Part of a small language model's weights.
Architecture: RMSNorm before each block, rotary positions, no biases in attention or MLP, untied embeddings.
MLP neurons of a small language model. Each row is named by its layer, matrix (gate and up: input weights; down: output weights) and neuron, and shows model dimensions 0-191. Each number is 500 + 40 x the weight over its row's rms, rounded and kept within 0 to 999. Numbers have three digits each. A neuron's up and down rows have the sign that makes its largest values positive.
Before each neuron's rows, "fires after" lists the tokens most often just before its 100 highest values on Wikipedia text that the model never trained on.

fires after: "1", "8", "7"
L2.gate382:481482478437534566464447541515491521460522527432484507500512541439520574477422481467498421516527520546465460505519529434482482622487493500478462494483412434499555507565484499531502494512489433500485528564444400515530437458481539531554481468559516466597554490488493509501499557492489484504515519471466547591435460527466469504507514518521467550533523491511486471495527567518588553508453444534537505455428553570471539510537511514528472492553463459533498460518513468452518454448492526579568570462460473458539497467572480507525500553480526483482417502468453474467471488431538465527
L2.up382:480505515597492598528509560438547500528461469522479479504490529456507514477554436515507444523430474495500515530397507464533493546523458482501526529523531518497499478571560464484511531570519504476418547529517500404520563534460517556531538450507524544570562505518474465495427424536461470513489535473512517538541377488538469523458456528490524518462451448501457465548511518495445473452425492476486534528478516469421511434476501533462465390514482549458532427465497476521534480507462478470518529480533573453505532549501532468449469496549536463412495522503519575574535504518496478491
L2.down382:504558487544507500551536493520527446511343413529558444490516444502475407557485503467476506521468471449597541504489488508468529482514539498497581515490559588448504403445553479518513548532521530460496468503552525436433546507536436482480527516529460567543518507528496496482524444524529483528484544511477492437564463503524434487494461479502506528507459452448481517481472478473467474447474511496472530487549407503485516517484506490514533485485459514466565369439427565565537551591502482489500487506505512471450544546440514477478523481560481526469497482507509553554524512474479474519

fires after: " L", " l", " ro", "ro", "r", "l"
L7.gate168:474470478474441383509511481582520514535520538459478537493429504528517514538476506485521486440535511609529491472495475522517464453495494554491510447466452477500529448540522516502489585442505538478457514562502436541483430433493502456434458490504453513458460601470542464464488487589502496467530476470421448461449544589505473537549495524543525427490515529518548521538542457505503476425491590556479531503526557417526498532505491458453500453463545466540464491472516523531509487535532551510481527496588503539491525460471528461495521540523477468556412559505521458456463471564485545443
L7.up168:467485451515501471429520496521502453464525504483503532458489499444504406522540410480519517500563518523588541425517542497507449459475516510530499477511391533473490534502494493529487482482505458506427477498462481489498525463460572464509575506539557557539543570469427511473476484452475478490438588521503447527486466524419516464525588568499416533432455475519529498526476594475470460457511563464492511496528525491470511638444525472499465502542455484459564479489528481506479518479439410526526471499523534589465429476529502507499467484568524469500478460442493558511509476534478466509
L7.down168:519575412536476530512528454480487542539550542563490467542466518467489492500534421524469475511507516487510501402497502491482489501507558493471477489553518512471447547447536434491552488486513412543548494491493483530499592549544472519533520495505620503535524466516500553504467475503571522496555553490582483528470484466505477460467496542434512536494467466391476520518455543517561511515476455429523449500462454521422463547434549538400455498532449456476547515596543488478428454526506510526527508525489495554462485536523436485468471481457547516446538493465454561460461498495423463546

fires after: " b", " R", " B", " D", " d", "b"
L7.gate194:467485525499509524437530488504495520526643531466514575449529537502471490553533535486484518472507493573464464482519535508483407509442533525502478501496464481474534522521493528469465561534466524537509503482560420542483538475549473493516526484485538543521385474494429475513506490516503457519483530462523479552507517509551472448488540460474457469489493518460603477508501446534469527512498492504560573594453544515427483501538501481505551498527515464564526505529517397537488434507591562609583491527503420522517487552541464432540509492414502459455498501534506504456481585517502457459
L7.up194:442487497436495491465579547422444412536583510543527582462540568471437528550587543426511478504549462517510512449481524525495462522448579525489518479509505520410547558475472496478497539470481518515475469451538502519508535434535470542549548502542515510514526514533483472527541442513571500441507525505499501502501454459524525462507516473510490436475478544441543564459514424488507489504450509568467510522576487481464452536504421487488517484513416460526491531427513458522463470520488580564514526542463425586459487536437519502513550506534527506425535571494576497497541547504513470503
L7.down194:478484537508459494532460565448588449493292444540495519506476522555482603427509475511506465447551480406545508453476520548487487523491498574410529488498539564453494518538555515566482493528490498454503499411509478493529515473492438474470499483526495587449540589527511507501490426536510508524455568521423482552492484497438459510468463513475542501511508454510507485542475492415436513472450500507498511549535479491489449466573487517475539496517473527455463477442478487516513537537481553508436492513529476530515460494508538523460493492523507506515531523510499490460518516497425426548

fires after: " N", " R", " O", " d"
L7.gate334:443496525537503574395558542499490500483523504486506500492535495523501470479524428454463534481482472470539526491531500456428556444531442445511504502449439511580504496508484495467485495567540514530525504558505488558534467408494525426531481517462511526485534481500501467493534516550471499502512511522457452428449473607483456477480563593445486514478519486543500543582450508551520442472531468562482508469507490468475461509508436493514484408467537456488506483454540524516420479580482560549512518470512427497509467496632569517542617518518503516445501510440467526469489511566512458521
L7.up334:482552532540551434449465529517417505472507541500520491450496454539492421427493474501480489504538484427489481556413542520453560487512471421432548551439464538566464558474407521466524492555429454512552527569493426518512428494522490513491523496522482541510410455439516522464552448543529490507531529477443442459390455529464501502499526531481486454466455510528497519511444426537523494518502525556521566462485469462563473469556445495480464535514463532537555509489440534481480499516583483493507540532546513488515504499472510457522516536509536554424512529549514522523578581500517468497
L7.down334:488577520550470495539499409541473500459500594574585542485467504512509502498532538562534481503547535399471525497377540512561523481480496427504490434495430507525512468451480509522471489504484525424523472606498454563512530426454526445539501459578568494509487502507428488544521506483513493463461516459505526487520538508462549537516476470549504534506478495536516473486500545531510461540516496478474503485508528531512537509486563498400478510550521442489522505466405447568507503506515566508529561563588503472458495510467471464472513501462527456469456542503440590554511500505431438524

fires after: " R", " N", "R"
L7.gate37:523470439494539430451541562497520449470527461452574485500557491556473452434477471487476530579548442523487493523568457465485540507522490496511537490518465517500515527575517464553541534569535520493470535474491473489481494434523455439502520520482536443473528563540475467441570538463496516467458470530492485601464473585477595481524550588497576514493480514502574464545449458579540469494525453473519525539531570522502421430483427544537438437575511484522497530463513525511479504488475460565500541552516548429530499526526466499444537529500491452508499464467470454477526536529539441461
L7.up37:478457534540474533422537563520549538535520487512466486517504484477508497417587499497566548443531535502494476504474502542454514565491474483469548497477427515537510572475482488573480487474514481544395459497530543458485474459537420499502471496508500501521538631465500531509487505510562474494524459463490504442471484569495472547568580495543440479439527417471482568470564518484581517521487503459478509500503457446493507526553456475517497461465454475499491472511436552534493543512519498489492507567531534523512569534489411512574485572506491505507508494475463587479506572571378525503
L7.down37:502469485578409522510410514561476506527474427525421503467490500518569533491564540509495538460430492479538434535499496532458566569454445487515506502458455543499448503515579520522488498483446476542501469504521481509478496458539439518458400465488535548546590457525504453544525503531480515448537457452533462469522502529545503508555542447532521482488500441531447565529513469470483578525522497497458528499432561531504486541491487482467444565509499514513515466591519434473499478540556587572583498568457453552444542562418479527529498458520487493534481520523462491499499538515433483471

fires after: " t", " g", " m", " l", " and", " T"
L6.gate245:483471487507531395477465611534502508546512487510521504422518469518459476482465567512476527521529577565442483498604483571452505508575472568493475466482474511587514431554539538504540435410484560485508476528490529471463480471497521528454486439508502466504532458463482452491581496549512478454529503525538465445426564509523545504557513511522484497438508443553476542512511449477552472523603487535476504501557489550472459495533498508525459447547475450467431555478500500524447519552492505553496476426552475493441504507533446476526564512523493496509508547506393490455505567496486489445
L6.up245:489514549518512464501411556607535535513493475541502461461499522461473474519469490472439489529501464524433489525535503543525499472442517553500479420496548485598462421542470544546447512469573552467464539527488515491473504484520521525522488435527424459524483533549496495501524454479500514536513516468420521434414471448483553518570424547527517465497449489571428501505525452446481471466472393508461503530541513533416544483486484542508507492555472453479487520538442492465487484584526525509461516448510518439440499527511489530565504460526497602518484585460461475502543561542499497565
L6.down245:460479498528519477549479526524496474449532490448525451434489556472565494518529517515475543469445505579488449519528448435500411462570511486520424483497494523452441549518476519553416400500495551479489451495501495527532473523563472427549526473448468466545499507512498465527495471480503512496501464506534493438565527434468544476481516490553520522501548472603498538475494443487507556472505453519524444532516430539541462445508530499486554549512461439529399547490488512407578489459449432459490538516477500552514490490454480524528516564470502497451454521532603474432471447487516517408

fires after: "1", "8", "2", " educ", "ib"
L6.gate320:530462493536528554514491464469500513507493551502485584508487506517459507490527536514550459504420511492504471476443527566574499500475476461470476530496407470515471575535489508436481497513587499502467455472520551470506470504467551501532517522522479513438560491505436525451480452541449449480436503479469563523455453453463436573528420546481454528477458505479453466540464516454522497500492553459477553530467442528503523479490507538501443474616438493480492483539534542477527507474599547441526482396580565575555417474469486498385474512447476499465515508514508531490526545454511563511
L6.up320:554536484510452541508607560496479497482440540491510494476494455468575499535535414510472509470445451476486469438493580489455528543496495545515455489475479463479501486466512458464457447458536516524446462559486508476545506442512522598519473368569552521507514392514478600445467552475526475478552558481478455513499457463478442461464472496512464522456489489461436442527530496462554553479478480480503516509500453533510536560451500506569497526597481556487501526493581503454538556518488481502520497451523555511513445499561487513504567535565503441497498510530493501525537508487553520598
L6.down320:496539528494505462593525513560620452493491419554532461518511551540520518513459542518475535538532469502578526513441472504450442499492555498461492438563567564485504421517433476573491512527469447487561581446514482482447518487555529450483486498476508540543451481529489430627476491465534533484496479540516458422514503524505554405498499490493550445539559532517499562564509483488434482520477482519519503487517538522498475485481478471470500468514497516447510386479433474506515482585481438512505514527485507437452553507485456427479516481489528525493613495464505472501482483509486457498

fires after: " B", " b", " w", " H", "eb", " h"
L8.gate137:496547486454522448520496431490510568558583612457557545574454528504497574499533401534548508477384543495556468484563484481529414540524489557502462475429514540508535535543469537490570500543551477533459534459441559470495503492541595488496503504502511466463525487533491519514470498528529421423496495401475575494559472527489500494526456460495458492450506530562457477478444531508545516492523483503575531424493541440561511541502483490523518455571511503501501484516519536512556450496497544454501473532518485533512483527508457509413509561518569540526497524452480456508508513507485482551
L8.up137:527461459460492507488549515491498523534536507456564592572472555563489584510417446520488469496456496449548445486560555463551407518525550547545462479472502502532505520516478460516553525535567441500445506407513525496508530467478580491482522509561553454575515413514449507527490498544590428501484491463487524493606474540531597516522510495511476499507495485544535506536496557518549514504533514489556551419507524494551485560539487509516522499525497530466448516464522497495533495445478444470523455558482523485429468552494473534472529511485571605514506511480515494547464573515499438538
L8.down137:501547484463467501505552528483421539448467490534552490541550522478534418506501499425574500559591555449459438454472558534512510521422515462511530480565444487507516501548413481489453543480469492499453535496466496514485554532450451496496494541448512444577470490481482479442575536483496489554498483575533501540541583541548518517500486474554497440521491500453491525500551516538469500523464530471475459483504442526444518487522478597533455499513563502492516440512470522507447442510445455467612464536455440490527548446474458515457501478431471499510510451532488495461447504401573455543

fires after: " t", " l", " p", " w", " L", " T"
L6.gate383:470521523458478495523504531515540620453521526477479459498452471526495512517506395535483507515490633546473519548506497498411421514521526513415471483469509511541492493518498542507515476484478505446436489508458514508451448491466528559484486478488471515478519518539540510458530549452483439454573472495512517505482551528531490557536500482517468548495529517581476516538475537569566433508509517574491514513439562437486565502490465451538509420519535511481496535521562446496492497455554496489522467533450438458480536612560527419566529517566493494507505513459466506535416506512401579490
L6.up383:479503583493472519464486532583529551488491514476476459475527537522461570449560534532437479521519567534464513557604502458526478444564528483506465496515458538523539449476479550470440546436432489466421472470476497601462500510461509506464448534516475526496552531544507527490556516468439413500461484579520478435506484509575512563472522501544455579526526552535472430450510550559504482441505509550480491570505537478468566435483562511483467492449488519510506543526510506480518488553493502517545464558505528487472489541535507486608555530509510493539525549458446433533453428496448519528
L6.down383:469534538431478492496530466480444453556504489462457539480530494514427566456492575491459499520536488518438557450591534513501519463556472494619433461501418498457525450526559525411452533458491541505519548485452496539531491481520498451453538538517496507565552506524550503515511526531473536533447538579532492444503433576534544479483479559488457477522465511552557484456461483524544543439477488552515434517528551478431488466496457499517544506453489508515469487530416521462523466534452482451439477538539555512550528546464559574480514562436463510530502501488507494531464457488492555408

fires after: " T", " t", " L", " p", " m"
L8.gate298:484499532558455486503493550480503508470517575549483526490519553442569557576469480536476483517560523505554442598489431477489527484540562542459477512534500445548569472485482473534468579496523530525462464449547466520606496528530548444492531496479543519562524474495572492502536480532507500521512507470516468525469533548524497465447514474510493515595543479506561443545412530457522475488486423524523472510466531569537438513529507502466547490564535451522471526459434482493525550485522513532522451489505533473460482458421470495439528457466474434612493459438476481491439452466471446406
L8.up298:518473526494495473477561521467443539465478510534488426467502518479449475468442502531403491505534524481454549569539518525514475419541547529424537465534517505490531520473483365493524495527499490534462508478485467497535528451513416495551544399458491485465538512482458453520555482508511519571559481511537452507555478481481530488435483505523508523596519484562499502545504526514497496549474564569497492530520486535551475441560461543504462487486543520471523414447494514582448514486603529576450492498501466485442467450511565541495480432494470523553534514459520500476526590523461479401
L8.down298:551407470597399512431514502493519447494563522472519522559483523553483539407487408491472448423472491491520534553509556498550468474519568453523460515528545537443440552577458541471515475432480486543472520550538442500490429533503457452457540508558482532485497520478508524511515505496524499537556525492481525537517502544422499495520519383440512436543481523438515574527490470491505479528488497459449523515502471497507461565577477469491516538490492496464455517512495572467494471450548560480470560509514479483472481500565591470479469515527484552576485544562484521504512567553533495478

fires after: " m", " d", " k", " th", " s", "idd"
L6.gate189:539527539489453466568434509497490487477503539513553490524544405504447414547482560485474543542492564460508488582534445460466453540526446450488499508522552494520512414479494511442514489476437457510481475563530444537533514497535603502454560520492519523492504513512465526590534519605518440453494511530470443520507523482463544408466543477432482487494471491547464542551496485553452542534507427549490530500443588484463489525485507476473536508506460480509531523535555463482508481512412452519497426541555470423488458471568478426549436496458504453481495538528532476470565480507515464479
L6.up189:500563488547498500454496539420490496500507481535532494513510479442498416466437429481454563490507533479431543487507483515511431507451441547506518480520465470588506537508440497468629520490449521556472526540627437580542499451491450443530517454476453531519498434469494493489454516539466466520458501449455471481559496460526529494463506507504420445590491451515471497502456468449461485523532533467506452536497496504528524502544494473474525536476481551506426519466490506572485495504471471430559527496551564451457524457491545474517451578515511525544464463466519496550505463427515527604
L6.down189:513575453476469553432496440518448495557450539542452475529472525501477454529519461503502475432474498558556499560412554482518566473537526535539476501448488487550500458520538520478468491535480516455502509518499480527554492507505486524503525555491423473563535528555555462560563501536536505538393530511466460465538454602595509480469532507557510497516488520479429472552485519530564564527460508488416514451529482548457538515522463545428533544475512438515441544518495572489430482486550530531483470463561504523560501438407567482475512500454499465479521456484594491487542484522523461514

fires after: " t", " T", " h", " ", " d", " I"
L8.gate73:493491544540489462472506560531512523456498478460523456490539422495469436601507487517455491517434505498464548581470481490584504513513515554488513427556539449606514481483490446492567572469536519528483518582539459572521493508489502447508537489475485491437505506462497498515571517549514428471528489550474444482500494453502519527494549416494456537521525433460532537550421550499446459466484452476504529475499589542526519446535506485522499534524482392442441517494502499520531466449481523459528516488508549431562496440427554466515534538496489553534524470535455395500513497466499438453
L8.up73:504469552497475482538470497533505471453512518508481518521466474471460482548447524426529503505454485465492499536558523475551512511554531582505525505452539492462530470536503507537559513499505498543458566531422451562514494465517495525487544454476500505519538387470483487475533514557459477424455492493473439521521540494510595417405504472509511486533489468433524384510474474425462507506481530532464509484523533510526447396539446500501502555540508433465510506532394484506465480499529440442512474488447526480510449503519509554544512550419476519515527457456469415451421441425499501412
L8.down73:540486548497530456552556505552512471471526413410487458518501509528486513424478485443480490443489508523512478451449559531561546471485567579469491536469536498515421495498506501426505473439493527485471458451505556451427512499503581505555527492553451498516468491533490534511430438555523431570512495520479493538538559506542551502473514458507469450507531536364510497557557431581486452551489533549513534476486489465540473535453510411523523559461544490469430501503574498500423502493513487443469520491464472542538479471530489442524508516550544494557511464511501518512398542481531484523

fires after: " m", " M", " re", " N", " crit", " part"
L8.gate350:485480485530552492494554542509473494572525506539564479481532412475492443501526492427514545578522520503505438547532403460498467486482464523521476470417527441487539531477433442503543500500542540515459476501489476519509553493525404521485589541494455501468480506489486516415567532473451489463513498529472457527506496566515549457477498527527442480467404508532488536487471504475526509486527494553515566521510504494496465510501492509526556542487505461540553537523521444442440527525525479523458518548485507429556545520523555440568474519434462398477434390562421469449472438456543473460
L8.up350:516506477556536525468539537531469498563492508530489445540527403540487483523542537461540486525544496437536470547505472434458497519536412474492536475447518405430478577464502464478537407484504521470468476509438484541447542505540416522505532451468495510555512519499466480463521493488467473486517483509421511489474484519499511528473465570497403508479432474492461476489488506441485517456531463572487514536511472435501492502464562513484526529538445481567553504463514503486447600539511494491465454560529494409527523529492554473603529473461570434462498442586508470471436425493521440533
L8.down350:505498476461513503401512416499479544530413389521409518476505571580530453512524541464507437513548511407512482509496537562496520570528461449405513443434598533489508454530496566525540504495539525586512539456521512579494492472494423457450520463450496456510539493470456481515463466484531443567558461449462538447543453528506469495563478532510509499479442482546487496503497501543473488482460505496531579485502500411457499501492488536503541485510492478456498522482583580560522511510507495526526435507489456529535554471448495501543480478492594494486503544531529513482499481540450507513

fires after: " V", " v", " N", " s", "V"
L6.gate341:483466514469469526535495479528427526513521406519550500458583490497590492498438517476510520506572468549523434563607531497563539454520426457446499456493494551517467439522474459523523501453474529478564469548510526503521482522502451507508522545469531475453489516499448517486486452510564536528513452485448458510519522541513453512491570487548485590551496473528528496553503401567517560539497483521510463533464559498493424472525480562534445510524512538484583477466552477496485514496438442489505478548419489420469501453608514530507426517457500504486543561575455492507451555498520451490
L6.up341:528419447445486507514476490501460515454522469555491500513522509505509502518485520435510554523476492519477434528467537551505533527469490503430504539468503480476472507481480496536533459469518518530460551551530443446474457499449483456451581535523497486489467624548466501470489452473502578481463500483434480529561522507455520477518561467543482506536491450514528527481492434513466541570459516466502441494548515479490434449528461501535457384447536494507512487457470424558472542424511504486444547512417519323519528562565527526471453517449500506449514551513461494555458551502509431516
L6.down341:481449551515478478430517483581480463476446489485427443532493510528495470471561472493541511392454554467547470555497583499499478592606508486544542441501502506442521504496508462561417497535471444492436447545490512521493516497517526510520454453473552524521572518487499489555611524490458457521561456419532472474502513530429461550467533488470529505517547482550544498514527475499470578485566524461499561510426501520488501534485451458490474562479501538505483563472502492522541527495470486493564495501512503457458452462460494529565461443568493391497514488519500457517504492519507514614

fires after: " L", "L", " M", " N", " l"
L7.gate82:450475457493512429487494591472521488454535510537468510519470464484505484516461553444526589433477447536525466380500413446462463468387423517464526528553510553523543493457474489491500479526594463515512484502610469520472551473480423420512517482451501525520496535520512542482465491552496513490518531521386535505451525443516489550523498471478512480451549486515587537531484501447523474502526504454484546539514499426583553573524437489514530429491481510564416510454451486561494480485475500525474544547533450496490515504450548509561525465479501511502514530489488514492470505558526526487
L7.up82:454499450471540478464560539468469516504517480465477538500527482423459495516476481467478513442535464542496502419561439502529431511496494492538508470480486504516606502551478473468520498441459579527480464513532479468577538465467426498524535476456422564463461499474508526535541448501527576457483491583468498471364524468522437545461498510487452464491537539525546483517520481573461502510526560494508382525523462495542537500490476419493516485527429462505470497520468398531490496494551533527530456559514497451521554417451480515475451490566590458543512451457497521531461484547497496506
L7.down82:541559461484511550511476535514520457532435508551463493561479496425538466485480446537493425476534558529503515514520521561544441479496586520496491497483538546507499451473532562509513489460547445497475548431519470446510421518508417502494441481512488567463444539460514517517450451530457399511524588486508452576499489481577538514479507496419530473476470613446544455468493502539481459482465535589569527494516519557536466535567567512509482552492556498533520463516513557489517466525551545544529423524558555489538517464467513467440427517490556509547541452482479472540507533489485511488

fires after: " L", " l", " d", " t", "l"
L8.gate359:511459560497444438472502492498476541462589494483527471534467507481489424552495462386482587522491548525495512488563456464505460482455542563494476453526551509561528463496513541507469523456555519495512530477517498522484512502571467453542598510450540515540507493524454465500534493452503522467487457421456443468441522498566526509533520503508530528409509515491521562505513506513580520535505530606529497501454565508542480520504496478529462485507548470512526596535556449511446520489501540569524507543477414433435545547543468428435558473461424459492466529502463421510518489454529462465
L8.up359:514466572544393549506590513498444455486541440556495472547435604571427464541528509477478528552492557449471507524479443474445464493532479520534495416510482485530451495536516527487452499398511508507478500475467524486520464464547526542465503459550548509600508494523432515482496501480488485516478484495496421411496485488513495468555473542568463525530518471459472507549483449484433564582483495527550445557526527535513512495518548483471456563529415494427483499515453475510498504566551470507554504546575450485472491547494467520451492495433489440448453548486542455509518457473486504531
L8.down359:509460547530491571453572456550443451518420524422487531476510555511478491582517524495520458484464506479517526511494471540500473516523516532516510481509477570469449531509519528483500539439508504531481430490534544526522517456515553558503515481549492449544509504439488520533442518438460521514519538522500428449495507489496517487448476513460534518600478468490479416492469493505490446515456436440524475478511492386482473543544564439469527554483386498456486501564444558538536517498483485492516473531532525506526595478433540516396436472440539494479490558581523512513499436471500550606

fires after: " b", "B", " B", " c", " G"
L6.gate348:448499493435492547485455493611498506447500574502447504493467570518479463506482491575531508499443465545479478527490428492517507484423454541500485532450568467466492546482554548478482455562477510494460463552544474452439490534538551524516478416498452453511466471485529445500450501459499525469491477494522611444480536485580487541546436534529495522545514545491529465514521527495558476498490520470496484461485539534525479540467508484548552458502556501510468561476451480605507435419496564574388502470514450555496500470478470482492543503641488494559512511489488572517490516501482528458
L6.up348:482501513409465538454495566540523469464542577481475519528518525551478465455460558569487530487463446585365429444481422451478531500482440510542481587490574514455520537450597454549475411530456509496556443495532498587466499457500502490467460452526484480498434576457539544505516473528466495522526504517467553447494532479474468538569502531483503469533519539480558440562531505492535507489462540458513476420558522535466529495438515505516529503532486551516489519422524462504494434465491461533443528494509494491467476499537451489519456447474505528500514523546471557525417519466511509513
L6.down348:537463534506457454517472501456466513512428437531516496562489419558481504462458586546434566480504484568455514480497514463510521501478575501514502483478518536489485469477569397521452532497496497501512482438467510545490497414521593496561482517525571549477517524505522583451520461477487495537526465498451450502548469523500451530485527451486510498452480558488488439508454434511470554564424479411523543538519525527496477459499539518541547526432550488488517425442544511495533533511486424479521426484615483422499561457521514468487472511487533553450523448587518460527479502507491486565

fires after: "1", "8", "7", "3"
L2.gate97:497421509518598567544488463539537512438518557564501520537530500511492500452456456460503432515444624596477500479487509472427468575429517557455485545500465511564449549535539433535560490534519531458493453472515494449452544520403526509541495425506512482555559542453502449506456462476501475448435480486476555516536502470545403500499532515525513518488486453460497475540490504500559522631459493482514536462510519529519489495596533441514548495521506510460424515506482491531482498539549552491522537438518500500572506523498536503470474482551545479476512474511500556535538478512540500533
L2.up97:502470461546543579538492469549460544512509512536490464483483417497491493449530489512501433517486515591477530464470487444546500514447398488460528519474516489493469484536512433544528506533476486566426525544482531387512469546440513525537491526545528575529497473454524497454458539518519503507537528538519498502443520398533447547453480552514510515541472487542434484556451542523535530529502540577501478504470511482479500401564501526460481487458438505473482492508539580476566498503498512489580529461518551513535489498550516456495455453571533516417486518478517533502568431539499468635
L2.down97:580561436486504521498587533538540432533456518489550443505516545516538398497505607521454525511481485484575577503535525492436512527501522475540507461516502471458536493518513562454530471506487472508481498532474503531457494508526376494472473547483430526530408486485450511505474467543539530566576526547486498440463456545506506579543503558492431529446524504498489491452463466457446515488535581512436524472515463478545471468452482552525560529473448452487480441492449576487516565547492429481486459482465517502438506562459562468532513559463451517454547524527457511515473525473479518490

fires after: " w", " t", " y", " do", " Wh", " T"
L8.gate82:516457535459463453473465478458532466524564537561507506551572483491473456513470431487463530475479549530472482472580510559539514532489561521484529473388468485554571530493499601531459564473465548482486503497526421493517538477514509533485453482485450475474498445485480509546493432502494461443499464503525483453456499437537552511493503518524496551485539519530453576555503533478543461491607396568553476448470549528536486480534560483518495442557571508532463519548439507506544493518530550490530517575460464582451548495481459491577500475484471500529562553530474496519422524450465490451
L8.up82:517452478525513492529537465528403429487493537499538511488500488456526478565484567517515476526551513481461474596545499462523542440457462501494482521522483484559502559565505458470506447542443500484436594495440422602440426530466562487445510509523525466527511469449567516474532520490572436488518504468496497536490484512518501550519509559464471497611538498528449499462448465475449446519481470537515531416472508499517576416492540490470545543473429477536486473554493463475578463519532450503526471487466516496461448493468574521510506409451507510470485473406524522540437529506514489473
L8.down82:456526542500574441447487462499500551500579553468456476520426484547552431464568536492495484470428465601522505510524517539500519445491542572508455494554528526547515467527496530453530497505412551576496519454486541500522538428457526519510474457550492477503501441487497513544469501522417494565477533479521407479513533556540506544545517469452433542458384474486491502521462452490465533521598452454476501523613515515515480507507484483488546499477482459535437526557485427544457516481514479587488537523482574495539469522460515545432448486536562534530503534504461541480495514518503515517

fires after: " b", " St", " d", " s", " H"
L7.gate134:569532537415493489536497456482527536536574552490563498490457491485549532495472466470496577493433535512444522474530485520508450491514491543545556505439498568524543510512457554504444521489514510571476506456525485476553427440543502401549583524474573548479460478510468506572483490590516469509464485490467514559555520517513500422488513474533500421465517492500563505515496396436578505526535550522527594493475526441599544463554481502516502513534508489512528559517531405483505492469458521533499520465504532476505531510531429484450511563428494437498466558441502525545492490515549506489
L7.up134:511443522430431524530494457488482500477520516535462551510416490547482537527477471497515541516450521516526460468575454534558466465564462511466476486447546507500514496478548565489498450524455491507478532492488451522543435460587482418606501497548544512429526437506463494506466443486466581456405447484417496545477516510507483488511482470607477505506478534439513482512460458479518528502469473459472417515453529506540430483557508461522478511565471422525441531446447450523504500564557461554602443492502508492481480519493435491455538556496504472473475530438482464550445508451513526515
L7.down134:524473485467481480504474462515490432496339472533498517479486459483490432461550501452549505443562534509589443525476571474541477543443541477475502486543451442482483495484447422545524523554484521491516441521513464550408468423497477459501437523441442462527532517486473504576509522515483446439426503482488562517536481544507494476508523508524533531475432482566487550483492517558545491533485528431456467484513539498439472474513424493435531525466475447466560467488517545565505472527554461565491428515581510558416458510528501525463501458549499499479527473524544534544516547476478459515

fires after: " l", "itt", " mov", " t", " w"
L6.gate41:536443443496505505538451555516498543493470511536516520522512460523525434469553484477463478511497549520546423575533531416473451494524406454466430506527550501541515480512502451536521504515545480414465451458518464502466509535513532527466475527498479576447544484531477487460502459469535497489429475382463508541446500473530541497561478563509499525491535491577499631530478515461534469481523493455479433456509445447542587530477494503483456491531486443567439529511588557542496565581534505463556471525462499474459513537495510462466514445563531507494435512536472535520497541565507556526
L6.up41:457482516524456453491504514516491516562460509475504518464486464537487422549462454431497468496526531496550508481534500459501520475462475545465502513492502549456434543580477474422457516445507507487525439519499510594543516527500499488473549513475540599515511468512499485421580472514447539462483497472525463500472562528534517504490475551527388446399518577478468521479511503600637477456533482516490549507530503494517501468499529501528387531459505567537473475515548522466508505455502489504564502514492508476528469530546532504503569475517525508542536490451421380542423449461475486533
L6.down41:560577550479480497462516517536598538451389559498515437495563557502485461458483571460515497551468457502388464480574494447438459517577468425480505526487519450490526460469473509517508443483516548509515539548518479446522461538500480514494497457479474526532521507506484463563443525494469532497420565503447474517525460459478528466504508527467480527452452489546603424507512503479502556469497469560529435539459477609498442491455522478443606504516544420532535490474512482482553568454541510518501456501542511481501470530499433550511533552499473480510487536498520552491494487545463525531

fires after: " b", " B", "b", " H", " M", "r"
L6.gate8:555500515470494456469520473515504519528526498467450466476514545536471574507492522457514451535482542488492489487476506491451473499528520533452470490513622477585525529587542561501480554464476527546464461529566480547473442503540556579459478466496419441511525548505495493524465517558450551529492490536493530501458480498556545545484509508558487504472503525567512490468547549548523480518459406517452561488425598482503477426529449476515538458561487417518528495477503483514523464487521581527468546523536407519398478516508495497463552496461425451493489531442489585520469541591512453475
L6.up8:542511546503497499526521465492485511515519489500430439482557505520457560471540513462529494509456485527478437447497524528426420532538533529508487497538563475555537498584527518475496458439525502532443504477520470550482508492465565575445429410501468471525494484502456453506502479551540464478493547571536525503519448466446491556499528530530480543438523455548454473490517541547462457545461429422527508514469497521508443409482508508491527497496440462444516548571591502486565501442477508542532494509603468538427440476496495548516492537423465431549516576494504555503432539535498415485
L6.down8:464471498491508560505517504497510487504622506459441438539525521480485512546478469514479543488446487525430494493498482504496492480493558477558507477475401481381513542512489486460486504453541541484506538431498512479546479517474480532451501530531503527454488395545519524539420484487498401464526571518541484463511511473497515552499482495452523471448472481392551493549439453464466517543487508395547499571553464568499540496503499549529493516527500570490507449514517495513610488389460502504584485497535521540534464467499533574531434503483492497536489489567482450498418525446508487470